{
  "n_layer": 18,
  "d_model": 192,
  "n_head": 6,
  "n_kv_head": 2,
  "head_dim": 32,
  "d_mlp": 448,
  "vocab_size": 4096,
  "activation": "swiglu",
  "norm": "rmsnorm",
  "norm_place": "pre",
  "norm_eps": 1e-06,
  "positions": "rope",
  "rope_base": 15300.0,
  "rope_fraction": 0.25,
  "qk_norm": true,
  "attn_scale": 0.177,
  "bias": "none",
  "tie_embeddings": true,
  "parallel_block": false,
  "init": "normal",
  "init_std_qkv": 0.0402,
  "init_std_o": 0.0,
  "init_std_up": 0.0402,
  "init_std_down": 0.0,
  "optimizer": "adamw",
  "lr": 0.00287,
  "beta1": 0.95,
  "beta2": 0.99,
  "weight_decay": 0.05,
  "lr_head": 0.00714,
  "warmup_steps": 307,
  "schedule": "wsd",
  "decay_fraction": 0.556,
  "decay_shape": "linear",
  "final_lr_fraction": 0.0,
  "batch_tokens": 32768,
  "seq_len": 2048,
  "doc_mask": true,
  "train_tokens": 181800000,
  "steps": 5549,
  "dataset": "wikipedia_en"
}
MLP neurons of a small language model. Each row is named by its layer, matrix (gate and up: input weights) and neuron, and shows model dimensions 16-143. Each number is 128 + 32 x the weight over its row's rms, rounded and kept within 0 to 255. Numbers have three digits each. A neuron's up and down rows have the sign that makes its largest values positive.
A block is one neuron, or neurons of one layer that tend to fire together. After each block is what it responds to, as a language model described it from the Wikipedia text at the highest values.

L13.gate90:137186161065156099156121166159127164090133085179178107137117179100132156176143085101126143170158134114104193206116120073072190131124137088148138176081135095112144163145134153147138085125101117149108139211116095104092089188121096074132089139112157089122150140099122081145090095102157130096126146106126142167090108096125129169102170121101127106152113167167183121083126125094086101214113
L13.up90:158112158091121164136083129130154132107075091128125139130090135126156140154073145112139130137169099073148183154122125038057129138157143094161109137118095145131089154166135125138136125188204123105154065119167104070141145128130135148214146095138168130172094197093095132069145079114107152097158149109133124132113121139137102166091186068159084190126164143151080134099177111126081140103193
L13.gate313:107162095135146100182139137158111174130158159149115068175085164104100149132120103132067146091143111101151121161101123117110112105112141108196144177103166117091136086172121130082170158122149073064088075145157174154107088124140092136159128158119123033171112131154154122100155166125095085159054071119101099169154116162101111170088146106083145143173172118146148089102159128141146132185088
L13.up313:120073118180163123157116166154150150076099097119100089138085154102122138115068185132146154122161146107066182116178141119128107100104098162117128136147062164120130067126100163052141125089190163081105109138138173145126110145189108124113139109133178160089143153166082138071115125054149115114079104103099117141106153183121153173094102081132158166149163132126123152149189111143148144151130
Linking verbs after subjects

L3.gate14:140155141104181174080159168069185119182171078203105142108130096088181134192115141104200158104149074104126151120146135094116163125130080139110154115126080115115074088137112029165149063136125151172097176126158112098139121084118073117164142119147125181123109101136172180161119119134139075140096076153160143102138129132139099156102129172152138058147121102184134150145072125103062166105152
L3.up14:091105182083150152124146114112141141157146132129097134128137198097102166138131117142148098166144131134112068119103059108177157122083154111138122148138158102082101148104114121179204130180091148117174103091166132119172168154186159080063118071146154157079052109110095103154065094073075085119109134108139116143157156169173149130106071105117137150097177138149122087140174191125124107101115
L3.gate99:139200116126115184087162092114112156107126182088098088090117121133109122131107136101154138153118128114139201100074107174142173158130091081151124167123131121073129158101097159123124139163104156127087150112120166094086148143090136179137139124129054152139089148145170129161102141190163127128094109117102115073123125093135093110123127091166123173180112087123109139127122079110080084088130
L3.up99:099152161124088151134135068021160083128085133114125143128156113147127175139096163159132182129151183145097133090176157090172163138137093138120114137146125119078094120145157095093125178152154106118160108114164075164062105151078161113112157083125154152112179138219102097206150194119123161105081126122162110157109138166080118120184168064100165109113104145119153128135104108072109173114162
L3.gate146:127134143091132129089165205119115116149192109132140142070078141065073091106133156100120093086195197150094119133107103121103240075149127162159141087127122150159140086169131088147118093178148138067130096191117143029199074145101111145128109077107147157134143113151123168105145121154110091133114163096143162145094154152119124118122095118119128095126139128130149111097104148117109129096084
L3.up146:116185156152114190125123113127171165166101156130103160121154112107185109146113122099168129150149106107073153137131110180159140052120087087131126150140095177156119183105092141134164123159103107068163158109113159162128058119102128081106166123057132100121158134119146197118099079127111100179142132107103125138139179124142109202168129127142168105157134108138082160134170137076165163118066
L3.gate429:042137166145135170140097131147154122058166089145151122143081190119148099176115056147111039193097105132112138110153108117106174120135142095125122111166118104101146115114153096162172149145098116099148172144113116166091156140163174149157190159104155150167090153070168101103105133160124066164165091111136073189144130138156139169079176116111135120135102159120111149135138118197107158135133
L3.up429:098101140102126066127156128160130110108184061142144097224107142130130125146150074100137048136184127116185111132126138121151087115081149072130145106144132140122114164109173110167135151135070095188168098052096122126105118187142129104157185168159153158165091156081187109043103154152124047146153128098133114131143148101129169089130108177124177101135154122150081134093123163196131092100145
Word-start fragment " d"

L15.gate68:084116144114127134132191104126146151180131191145160163131163147152131103150135116124150113131125137137122185097090121040130122174146079151149138170213059151104101191122145160168133162122136163155109107084060165146069119144120059102114167111126125124099136102107084096179156142130103118117088116135089133138106165140093127113152173140145152143142177133120107055096138143118110140098077
L15.up68:138127129129159136168143124110116140088116092137184175106116161118188181163163113127191123134150122159131136110132140112116084165117120164133118046109088084092086065114084147127166146191168110189151167210086120112139065093169068142086168122106130144100105169156110100148128197114117141148099101107110084129121119128157121099127124094081088136081108137123163092148123096107168086165124
L15.gate96:145136089137134081082151144112101115178141114071193138163111123121103165120164176099128135165152119169161107183129171149091164196151126157108130125123103067067107114133097090150142158164119121137091132150122156141068210150153095149113185139136146091140116089140143134069120096102130120126081122095167198170156145213122171121187160178152102144161096130164185138081131144169162156121106
L15.up96:128101148110120114123156152136098118121178105156146053119111151120122115174121095179104131114092150181168117153117171143137112177146179039112143094164138117099164123136122173173091160170123090152142091087042166170097114170079207116116139113092158109146110098102165118105105146144101099113170112125134129163178164121117171168140159109109131114111166064149214121166155101131144115143128
L15.gate161:143100122117134081123187119131120155128179165116159166118085186169064122111159135150134137057091080112086125175143129107142114155098143175139150161193079088110111100164159112074156105197159110096059102133155120138143128098112147173111108134131117092158119178092121086131104146135156074200158154078160080126122113068136173147129092200149170163098113147116178128128107149085115164118091
L15.up161:156104189106199092153150162167133139111159044102190135094113167099092153147178100114155161155035132141130163166156115136117133212093158145163146079181134129097142130104165124133171091128162145144159168078074129124062069130199114194090113157214158080129125098082118111093102113121189082197159150133120134084123110136133147108104156114165135080100110144131139137175083097117099184117127
L15.gate169:191180086103193095146114133092113105148081177121081117145073141177172141131093124131108122166100136117087142122193146125168137183096135148186103086128151136177091097172162142134146078095120067149144149145161121192101165118160110099125113142109099120129097096137143188182122105119103119097158092130151125122089090087168147107128169170162194148137124166141153101083106169153176151075129
L15.up169:155103065101101144183154140092137154130101152092140141102143129125074131195136140203162129114150091143165137090148111174102103156073116113132165123162116206127147158152212145187160154133188134099141081153096107100153129128113099132072132210132145149148144141107122074044131104144088078149149134143136138112174172147127061131140155087209101134173098070114128166112120089124184128072117
L15.gate198:125135126144186137129096167096108143130178123136126105068094079138087146144138120170119090123102067141147148177132062155188133064159107114148134144168125093103124163142150090153110185162127149114120178129153090069155183107153194079167116127110168099122121163118151195164102106138083085100123113129097084118194176125110111098105157089169127183171098115168118088170160124119128155135133
L15.up198:114108112101153105154200159142157144176149145145134163105104112130146146153134057097118153125128109127125098129137141074177169172113115132221080151135092119084140196177123131102146136125107096122138184155149137124137159135112133164190147126133148062122114120142085194148105112141193099137047118096073138132123134206146177136198187121140143179127065143153151182122110116141122149123112
L15.gate311:126160106154139116140137158109140155169169136128165118157124124078074109184145108121147098195137066125187089130132054108113066151125115178152123119129137190099109120134124106157139114142125129106109160158160142177146181101129169175099150218138119164102155181105146175157138148134125100136093118120134142177117120117141153191155075169140153150106098121149171182054090075052127134125203
L15.up311:128106067119169147176139116166138166153121104055135127118120081146089150078093170140223112093145134196154125100121121134180130169143079160114136078156082082169158185118079134117108173191154139105122129161144097132144146150122131095177152108180140146141121109126112171165091177173138158155122108163132177056083115188128096131071063081060111135128077137125154102138158145130185148124134
L15.gate427:106126089103118084112144112096151152204124094122173089111122119071125148141123089075151139181135072134151094153178160120159129133127110084124115109148124118121117102095096097162152088142126078085101166147141147131100174107077199157068185160099091079188120111110124082079116099107140164170126103138147116088157094105121187129114152163103172126160137116126141080112147084170162149135128
L15.up427:094134160087145119167133107087146129120102147143174127111139131210080107169098145112056142025085045127182143124136146129065099159128115139124136126187117159092136136128105140165159118212189127187176096158127136071099140163137091137123082189176116085131095114076122126129102056175149116160114150110117172139113139083155128126090172176093129040126087099149136114136132173088125121139090
L15.gate430:114128115128155117147154107054088088145140139151183106113204178118143153098144110146172105105080014175201143157151096140188165158137105100103155067142096154092129140096103122173149107211152176124138159063132110098109151076157136124098133180104117107125170167128100147190170111133125109088123119114107124183151097144110194098123100124123152121155090143165088068070155115120132112164083
L15.up430:124122130061091176160067107111105117148150108169152116151138042104133106172139174210176132121097133118130121097107133119073123151152121186118215139178119101028074195206141078161155102127098137121165102115125159131152138179132141084196159131125103097140130112126142130143155167111096118095118115093114131143140131102157108079116171073099131150120147105149176120091152135125136107122154
Word-start fragments in tables

L13.gate95:166187135132162043121131107163136134107149193128164066170173130095116111123147150192145127110153145133102122127165126145121140071127075123124153162175101141118137108218165123163118092127138112145130137123093160121120141136124049154152167170153127109166186130124186108152111116088161159182046090102094149093120089129147182165131113128164194129200122114092176091115156098151131163064043
L13.up95:167195117121146138153134191176117163150135074173111149084117114136128066132085111125169156123129169145150158178117151102156157162158149139114150080166124155083136184072141132103147139109102122100091107139126087149117124140145061124096088097082121046137144125090077158120145114176097149028133150110089136156144140199180127092088111082169096116125083150117166178129157118122145078187125
L13.gate377:101211110146113080096146168151119146112212133156154169078126106130116107089114151156115126067162075094135199188174075147179132158143127075133190086147096108147112157113129127166103183154075147149124106134142153144153107111063099080176073160094130134124087195063120139124130120131128083096122107099208105122113118063110114117093173146127126145119175168151120152148129129156149133126078
L13.up377:157116121116201105104190174096043169166089135161151109146101095102093189175131122187096186097190123124172120132153121134162114161164157125126163136187104143129141133101127172103154111030165096104108200154119085153136127145154143152117086133088118094137089120136124166145086120105142125139068132136067151121110136160129158130092136118172181162114122141160128161113122107141090128141190
Empty table cells

L3.gate7:143154128107029105139123123156124185167149137117162097107096153104085055115140199114131139145111173166068182119165156149149167123179160141176128214115126097120155151085117140076190143114097089130117121161141098176118152179139101104120137115109088106121082109168116162105111128179147061161138073124134125182107139148101191163072113090105098153155157157160113076110153138151116115134090
L3.up7:153106088139116164161132110186161126104080095164139040149123144161088137123119122101111084152128160168192097084149153145156144108186151096154112132089074076122126124169088146106140129156073182168099073134096156151102194103121113132148113155138122155136123132138133113169078157133140141164105100113134130164077048165157225133111172108136133135147180175131129148054127095159173108168120
L3.gate28:136140138097151149117130096105040185127102183096112115130094172152171100102082141104103073149129090147125144148135159149127120122102160089092151149058163103110076094136123130127207128149163162077097096123174149161138116124185082161059115174075163163071101117138069127162152069079107098110140145086107111118130141076119180168068108191066152141164131154178143124100177105094097119099128
L3.up28:112162145107087152076138235137139170166154120144132102110108150087088157096167130144128115136181119098094140097132154168103162138127150113135071147128094134080220175087082110151158123150161152102140109116086132076164138114138095115126145140197123064148093154162105135106140160152103115132136122102119092133082158182139141191136167110147211184143160114132130131157128165124130083111144
L3.gate69:159087107109060154145185193142175206166036110138122167146165126117156086158100096128152099111075123196104119115136141147166203150138158130112055148171168099128164153132108151167165126104135138122101070185122092178144094146177126167105093115139065132163081150164172085135158102131130142092102118121151092161090104143101160131156120140119150152087176131189153135136126072126062091104100
L3.up69:137113108090094123167147143138171160150127082157113117070111157109109121180105096146137117129171127150089111156078157131138155183096144173107097184148182095115160145199100091159170115068087152129101086177123067180175114077145143149118176106150028150116100092170140100121161140131164157106170084094099112125092115117064165161064113115096105113131232102165152138131130130170093112145069
L3.gate153:112114102085133209085134161124145117115152121086101139113110160096109083117071073132155096163147191130114153150119119113164076141103106147084152100170151107124171069152132113139114076157151198106139126165114077160113139132146094072188141111145126119185148107129173137125149140180186147115141137102128083129121157172130135161145113170122106088099161131103149086206119168166127079131056
L3.up153:083115067047121160128138190087156147174098181157158155109153191123127097155116059097093198133151138163131164107133106131132169081069114125144067056141156091145144072128189087104133124150132158128116067193078151192149173097163102147166165062165123122146135072138128050147162090141073139078150143117121081119163155166121158168125134170146125146146117107152191127100096124182133151176115
Noun endings, plural suffixes

L13.gate6:151097078131047085084125122109118162188177138072143142152085167163106088128104106127142141079109119124121134124126185131162137129116079163114097123138172136158121060152109087096159134131099177116160136098139134107081126106100073102073107142126150091149149164080125100196076133052153104140111092136167139126214112145161151075215125102106157056130134076097158114132152123086114172129077
L13.up6:115082149140115169077162124122119188186110068174062145163140125147174186127147155091186149112134106102123105102173152142128210118087190152196148128138127153156137083087099142181122071127133102147140127156084156086099107124113105111139155182138070088153104126139169160075187084145109134111137139141155154091108107158146136165164059099176159070185188116149122162085120151135158126134129
L13.gate168:073205148150132059099114081083140149203144159107101112106100115119165129164116180185090145102097130119160070121141163107161118101134155150081126149088117155153068097170206120115159139085071082136128162115101190137129136190136128081079098190121131146166092170135101126126061152112134150120116155163114105173114095171129152164175076175117129122177100167111121152109138178111114166139135
L13.up168:123149126152143129105188159117108160152110158103059075143114152153172106131129082128100128096123102163149144188152194172148110131120116155120118176155107100166130145121147090162145149155077121144167117157107136157087130139137190112125141116109128119143112168109116199084142097131138185160116101144202121123131075145092184103145102096141111145167164123166181172073078132123081143081164
Capital initials in names

L3.gate18:132175133132156163175156082128131119096144161154134115114132119136157138179080168118190107162109137115064093108100162153105154126135116122144091145114144168135074123070141159177112139106114134189127150138128118123111103087135141169090177193115094108101136097084112112078151160192132121130123109099172130161113141085147177108183138094146132152179139101171115127112223161100115086146107
L3.up18:176154092107147158124145151138125105172087107087157085100090069180130198104119086134107134086087100148132102136104141212120124134126114169142091145087146094111104147121123117146144149157145118156118116108089143123127181084099205099124137164161130151119147113072189115101106146220135145144121163078181118187092072198118175141146180192084120141165180102162087111100204131132153127100122
L3.gate104:161242100128171192157139154119140119157143161107128146177092167111118146151192114118115059111055121166126171154153108174196136105162177097161143135096153130152045097110118113193187111144153134124106173117141152127134163127136144083159105165056146128091118144132075119139121112119089128169147101099123120150167156171133089207159140125066107110160157140163165127151142138121163099143097
L3.up104:136090099084113140133110055136121100097157111185137127115048140086155087130163119127123074086129118163099184130073154137165143123144076134106214073121170143158067126149100139230128175164167100094154171083128129120160162143079159127121142137150126108110110131043105137159059113144144136197154109096121075099107070158134129163073186155100118186145102155142101098134107130114169165174106
L3.gate372:106122093058151097197128103133097138124079163137132193122139165098187201146169104112131131146130061173088138190089141120105124094120098065144117157112130082124141133134157113157169156134175156097149172151141145078123120146157159152168109153112096078181092061104112150109106095144117119117096121107140104121134124108111153150144125139125055138152087186174132192153163082139113160106084
L3.up372:127211090121126140146093141170177132122127150136194139118131175106109106164150156145124125098115162159100151140081157150131153140120189103095159125140155084191089097149129162138098053178156130102119105101153143118159148114088092095137147089104165111147153053105085144102168147095162136125138135092150109128089135063109091148033123138108074164138101190098083125138160119130164154215179
L3.gate377:131168134140155195157141167110217130088134122152136155158105186084117123237136083124133076151095125162105138122156158094090139133179083225152091135122134072113135098147176119154097105161084128138140169114116143161168180092082089159109133184129147125144161122139140145094085108188128145138125128151085093153103088127118141106184113078198093159134115176116163121108118086063106143148114
L3.up377:125156139075117169128141138111137119068171064224126155104126157072104107134137086115151134137118117158067046099130132102109161113127172115092130148124130098078084162118170106136197086108116159113109109159109093118163180150127155123177127154179164098142135095148052168181116159122110100129110063120018136107153087117103162146101141114136121102128138180122067128126145063130155102167099
Word-initial fragment pieces

L15.gate25:123130149120177168105162051146108129132128157142161129118113128113087157131085091109125194120185123108119143112118107138096152085142102142155176125103121103140153153130193096093201181036109187125209112068179105047154125136134126077165127172080118121126075089094125178119133112148056106124183163107039118160116108153165174071132117163122174148135145118077134151102096148075083146144111
L15.up25:153122131178136130116114120138113136112162143123144093140112176131148182168101110108106118158143101062128154101126123115090188108135154148118104167133111078066124130105136094152159120121106161148133117151169175106153096150127103126096153146038101129109125165132087208125099094127081116105125166080110097165099128109156168146119156082067123168183147139111114169155155132110089141144142
L15.gate61:128151159136103108187144109106140109144182116140184101175139098124106172222079067145118150121174144096067149106148126137142150099125128149096130201126108130162113162128122081145145151091102132113205068161146100063097101078137123081127168111098151072164117081120097104161139099122129083184138143138115121184107160124141131084074106119085194113131118075125126094109161093096038134159137
L15.up61:144069096097174084141172163127121150061128173090094137082111116118176127078080140165138147122153195074087177112102092063105120103111083111095150172082121115089171046132146113067167174149143147199151129125188142108123150158111041136078144091161139122127131085096107098125119104105134155129119147102189167162130090093129113152126115090113154104109107119215167129108053109099116106094146
L15.gate93:086152185073134089148159159130085130163148121095118102126166138156165153113113112149100074157214125151177111119136124160117176107114094178123146153115157136073129113141180046109151144133060127115131114167119069143132142047128156110150150141096095116117103086131141105175146114081061103161062121126053124133091134177106157137125118105129122116121143132143117091120221161099116113124097
L15.up93:119166174143123141136152116156112137138130133115110118150190157125150130150138130163155113138162136137133131106181142118137172134059083086150125146138140164166097119152133142115115182185123114083126056142101109101063149156114095076138096167113148091075090140143114149086123133035117096072100103104124144181101229135116151162163187095190165079150154108130145161126173175070105143139111
L15.gate114:144163128078140096126156134096136140124172134157114108095117199125135200213083127117120163106135164181158094125114145159158145083117111107135063147119105105086219159164103094144161164109178132095069085107143114137190118109163089099070218123119138117128070170145108122164068055078153050157105111092143135110196156135126155093102166154116122153099103173131126085170223100087116147133103
L15.up114:112122171130084154155164162142161127126160114157118139101143139054096083142132144140093133086127136076069142092187141158136130090068099202099121149091123134170179062104115126077094193147091132135079080096081101170119154120106141149114130091211114113107126099139101172116194173107153144140098141130167141194177147097143164132169146106151150080111133088171124071161095190154132139112100
L15.gate209:085094139157090148131138172146122138158126117137189142132104111131132133177101066199077122105148129163081118090113162099076159089145149150080115175174096163127124140221146118137154137140135159138136090118152141113167166158130095103144110163088147124131086154155104137099133141136091132093139137145065055136094145128053178139102049159144124127110090104153179108119181079110147169153142
L15.up209:088078120143135106119165158143111124115031082143175108156089118106100121135115043146167130117104119119148116111137088124094151155110158160044161191105141152101108155162139041139167178111118150179101076117187117175148121117162131163136117130128139109156116104173133158127084119092142149122165097112104043160099141119100118147121129171111150153126138141138128159153112039100120158116100
L15.gate332:131104089152133191125161126168100153133139110163120083065125132124067154166188111154134171106098194136190171102138156122127095131139136095108105140117124111095134178148109075091147104166117121134145109185135083202076058126130097096150114107152194141080114151176090172191090090098074136152133143145089130149134131105134166171107144099142140087155119119121085075096152120157147094105086
L15.up332:231141111052131123132102187186099178094127112090145094101131144111182158070096117158092101123135121180092121151117135169127147151196171170135141114089112132110072167188123140047105155183068130078152167102089139126149160149165123102079160123130155134102152127153087155140119061089136145104138122058107109140101189175145136123110144098098154108150132131122107127149207097166163154186068
L15.gate372:043145130116135121092136159054112187174084081120126095125163130122114120113081083092110123149121109168133150139089107167166209168092063133135127171101200109140057125149155114110126160106097101150109148146135118088183098111173139104067149150154119159179100137132175162125166115101162093125100129080056125173100125121131190115126131156119154128105161137146088090146205134094087082108136
L15.up372:064177181107154121129139170146114111129183156147096064072125095160209118153118125132071130111189150191095129106147125124132150113108138106111144170097127093142113147181158148132092148125115160111143157167127077162154111154162099211141102171111142208136072121127098141077194156085139117068110099111071117072071112113135097134124093117120121127143098151108109170150097153145134132143152
L15.gate406:090156102155167119096161089104090194146091130132176094102136203140109152131122099136104102131119163188151102150082174119125123183169170077157145142108135112076071204135101098103112162145192134112129138065156070186167088113127092104128142067078134202132134108125106109127134153131098108069101154099102126151122126183091139138091113178132180104127125165104193137198153131079097119111138
L15.up406:128014102105123117078171141202142172112137111141126111174182197121117129206131150136145103131121154082138100164095100087102135114146135170085121159073098126093153121073088084114118136085081158089108093124148102162161126103152090092068131155154107094107133112205058158156188170114086080129129150061064159126144130157155125083079104122101136170134207146101074120067133148113114080104108
Subject-final token before verb

L15.gate55:168130176110146133139168091098095227172139127182102109136106171100053150116102122104119114084140151143159175151133175116149139140170092129189138120155118078101067108074161188159183129082169164086095139127114131175097135116167158138137110177160086131114084156155117087169102070118142170205134080151123146139144057135098148156155099172117142102157173148193119120136131164069110150105143
L15.up55:165142162193055148102115122129095121196111077134121158170130113138155094133139187104152171124175116114096078107187162081179162136165151176157120103153083105115123150135099129091151126166113161153130136183076180112167160101094093060097055157098141083119136139121144101122141141129115113120102170127120105133094145093161099144191161139060087111137135203146105125116157154162127110149146
L15.gate73:180150094134141135109156128122120112110186094102102154145133112112144126164110150158158146141168131122170212119139092106133139135154150051143165125123088092147148146137112111165118109139186089121150207144110120096093182076175106137087140145134110083124153120142126127138110175112155119239124084112148080139128151095160168198132094192148166092180114165164161145082205112118097209118127
L15.up73:150083103116130124136192122144125137120155070155175113171185100100110129121094178171185084130177110108124196091190160149123135116157137134170140121158143094085085157159126131109135159154161122069183129137109149087091141090197156137118128132132147120125182111054159159168134210087098152175097069138168129143119141094194150152148117121155125086137162140154156171107155126175101194134138
L15.gate119:101136104124124144155133168167166117179085153139131167110094195165154105185174138073163133111162116147105192111140151095116150148188116139081112110152139131139090109148146088105138116189112130183126111145168153085136094134152072102117137164107160119192109102128150150104142137154116140136114084126183117108114063164150112106151169146111109096212105092141140071111142114159143098091128
L15.up119:094183189103165187095101169166121146150109166188110138103075159099175091119146166121160114084088148139119128096080180117117192137089120123087096152174129099154072146118128163139146184116109151142146134109135146144134104123175105110187140146126138122106151109162132131132106200174091148117127123138180077136102139147106139117181120120133130168180133090185113105186055134115177112099134
L15.gate129:167126131163223091139159082096136138203138159128117117074151162137125137107117168123153112093168151196155135099128097152124094150189130140153167138103151069144108147140121125089136170131130065099176170099141107147134205134174120153124136059127127122202159106120152124156078127108107091125102150121145152104151092129070193153157150110144148142111135150178149178132184060154089105093081
L15.up129:160129143119145124113181134106078106120113140126138116126061114106133090078111135190084130102167127097076153144112090047121101066143145121146052156139137143111121166137081136154172168122124178142111092209116118098153137135077138115111158178168130106185147149229192143122107208118127123170118148147167164118142128137123113143129151107115094135173155097100119141156156101052105197119107
L15.gate222:143171103157052167128128143120154150136119214144109204126163096104100150109138163098174154131084184108071145133143139128129207069081124156154101131176203133153080164146125122157074164107202080173073137138125120089092066156129089111088102151090139130172112169129150086124089155129097148207130118167147125148128183149137142114139097110121146101167079137093139101150133136061114141111111
L15.up222:130117115117090157137135172089089157162158210131110151107101083107159186147133117093161180136097109141083119092138137106118164120139168163144120147161107074154115127079110151121129119128079123217078161154157127142131098077144134132168101107110091073155074149126175135112117111175143141108100103168132138127112152186143098149069150132064140117184113127120073168123115165111121147117121
L15.gate228:116119156134135073134207090146157152184123137110164102173164172146116113172112133110135109130152128057171137111070103115158114195130142124140134162116062079124135168106180150154201136141096142123066095096045154124126138089141109134117047165160087066105110092152187202160152112095138112137112075195130120128145113186072155106122173166115148129136161103120189174117142122070084155126137
L15.up228:124115154080160123129111093108157124146131099111155124184138106117124117154135168088095132154097205118172165157114126155186139194166177152101081119187153091135173160070133134171161159136055140092061100077083135101081203121136152153166086135101158121174101148103208196113115130106098175143114111170170074100108107141118136113149069138143064111136102216094152134108142119107099149134177
L15.gate268:076097122157111155125198078118124208182110177082131134178210150168105082071126152153161107125206107128150108125170131122122171156101140126137097121125138096145131128130169115146201113120208142151161148156123183084171202139135080134101128181124155119130150077154156182144105107080103162131135155133147153169081086180136177110165076132118115120130077166165120107064176152173139133180082
L15.up268:092161145121093098111155115176131161105197184164132144101134100099157113103099162181107158125159104060128136110089122144125139148154102145115104140126109121082133110103165193132179109124213155160151129168104165089095191122115049184120153120126117167134165108132135062165099097188151100101094132139144140137105111126107160095098119115162100126175112138183130110110141179125095176120145
L15.gate412:157152159152090104079130107071087148137124114137201135151144113101116165147140190082181132145142099041126119184187161105111179135165120163182160090118107083144158125198128161119101161122152102175037181135050141152172201114122109127130109115125115168111071116140129081161100114137089133132159105135136108153178099136118149150109081116169082126139112101104108109121093129076203113090144
L15.up412:113191070104106156192101171143143171073136171092095102126133129074133080154173118141100131082137166156140125098160136140183145098082082097117120111107056148129103139051146142173143170098158102103124188095073162141141135196144113095113127137183127184136120190122160157128087137163097128157142171095113135148184136135146133130087157162110144118144125167207122128193117132172152112116123
Word-start fragments mid-word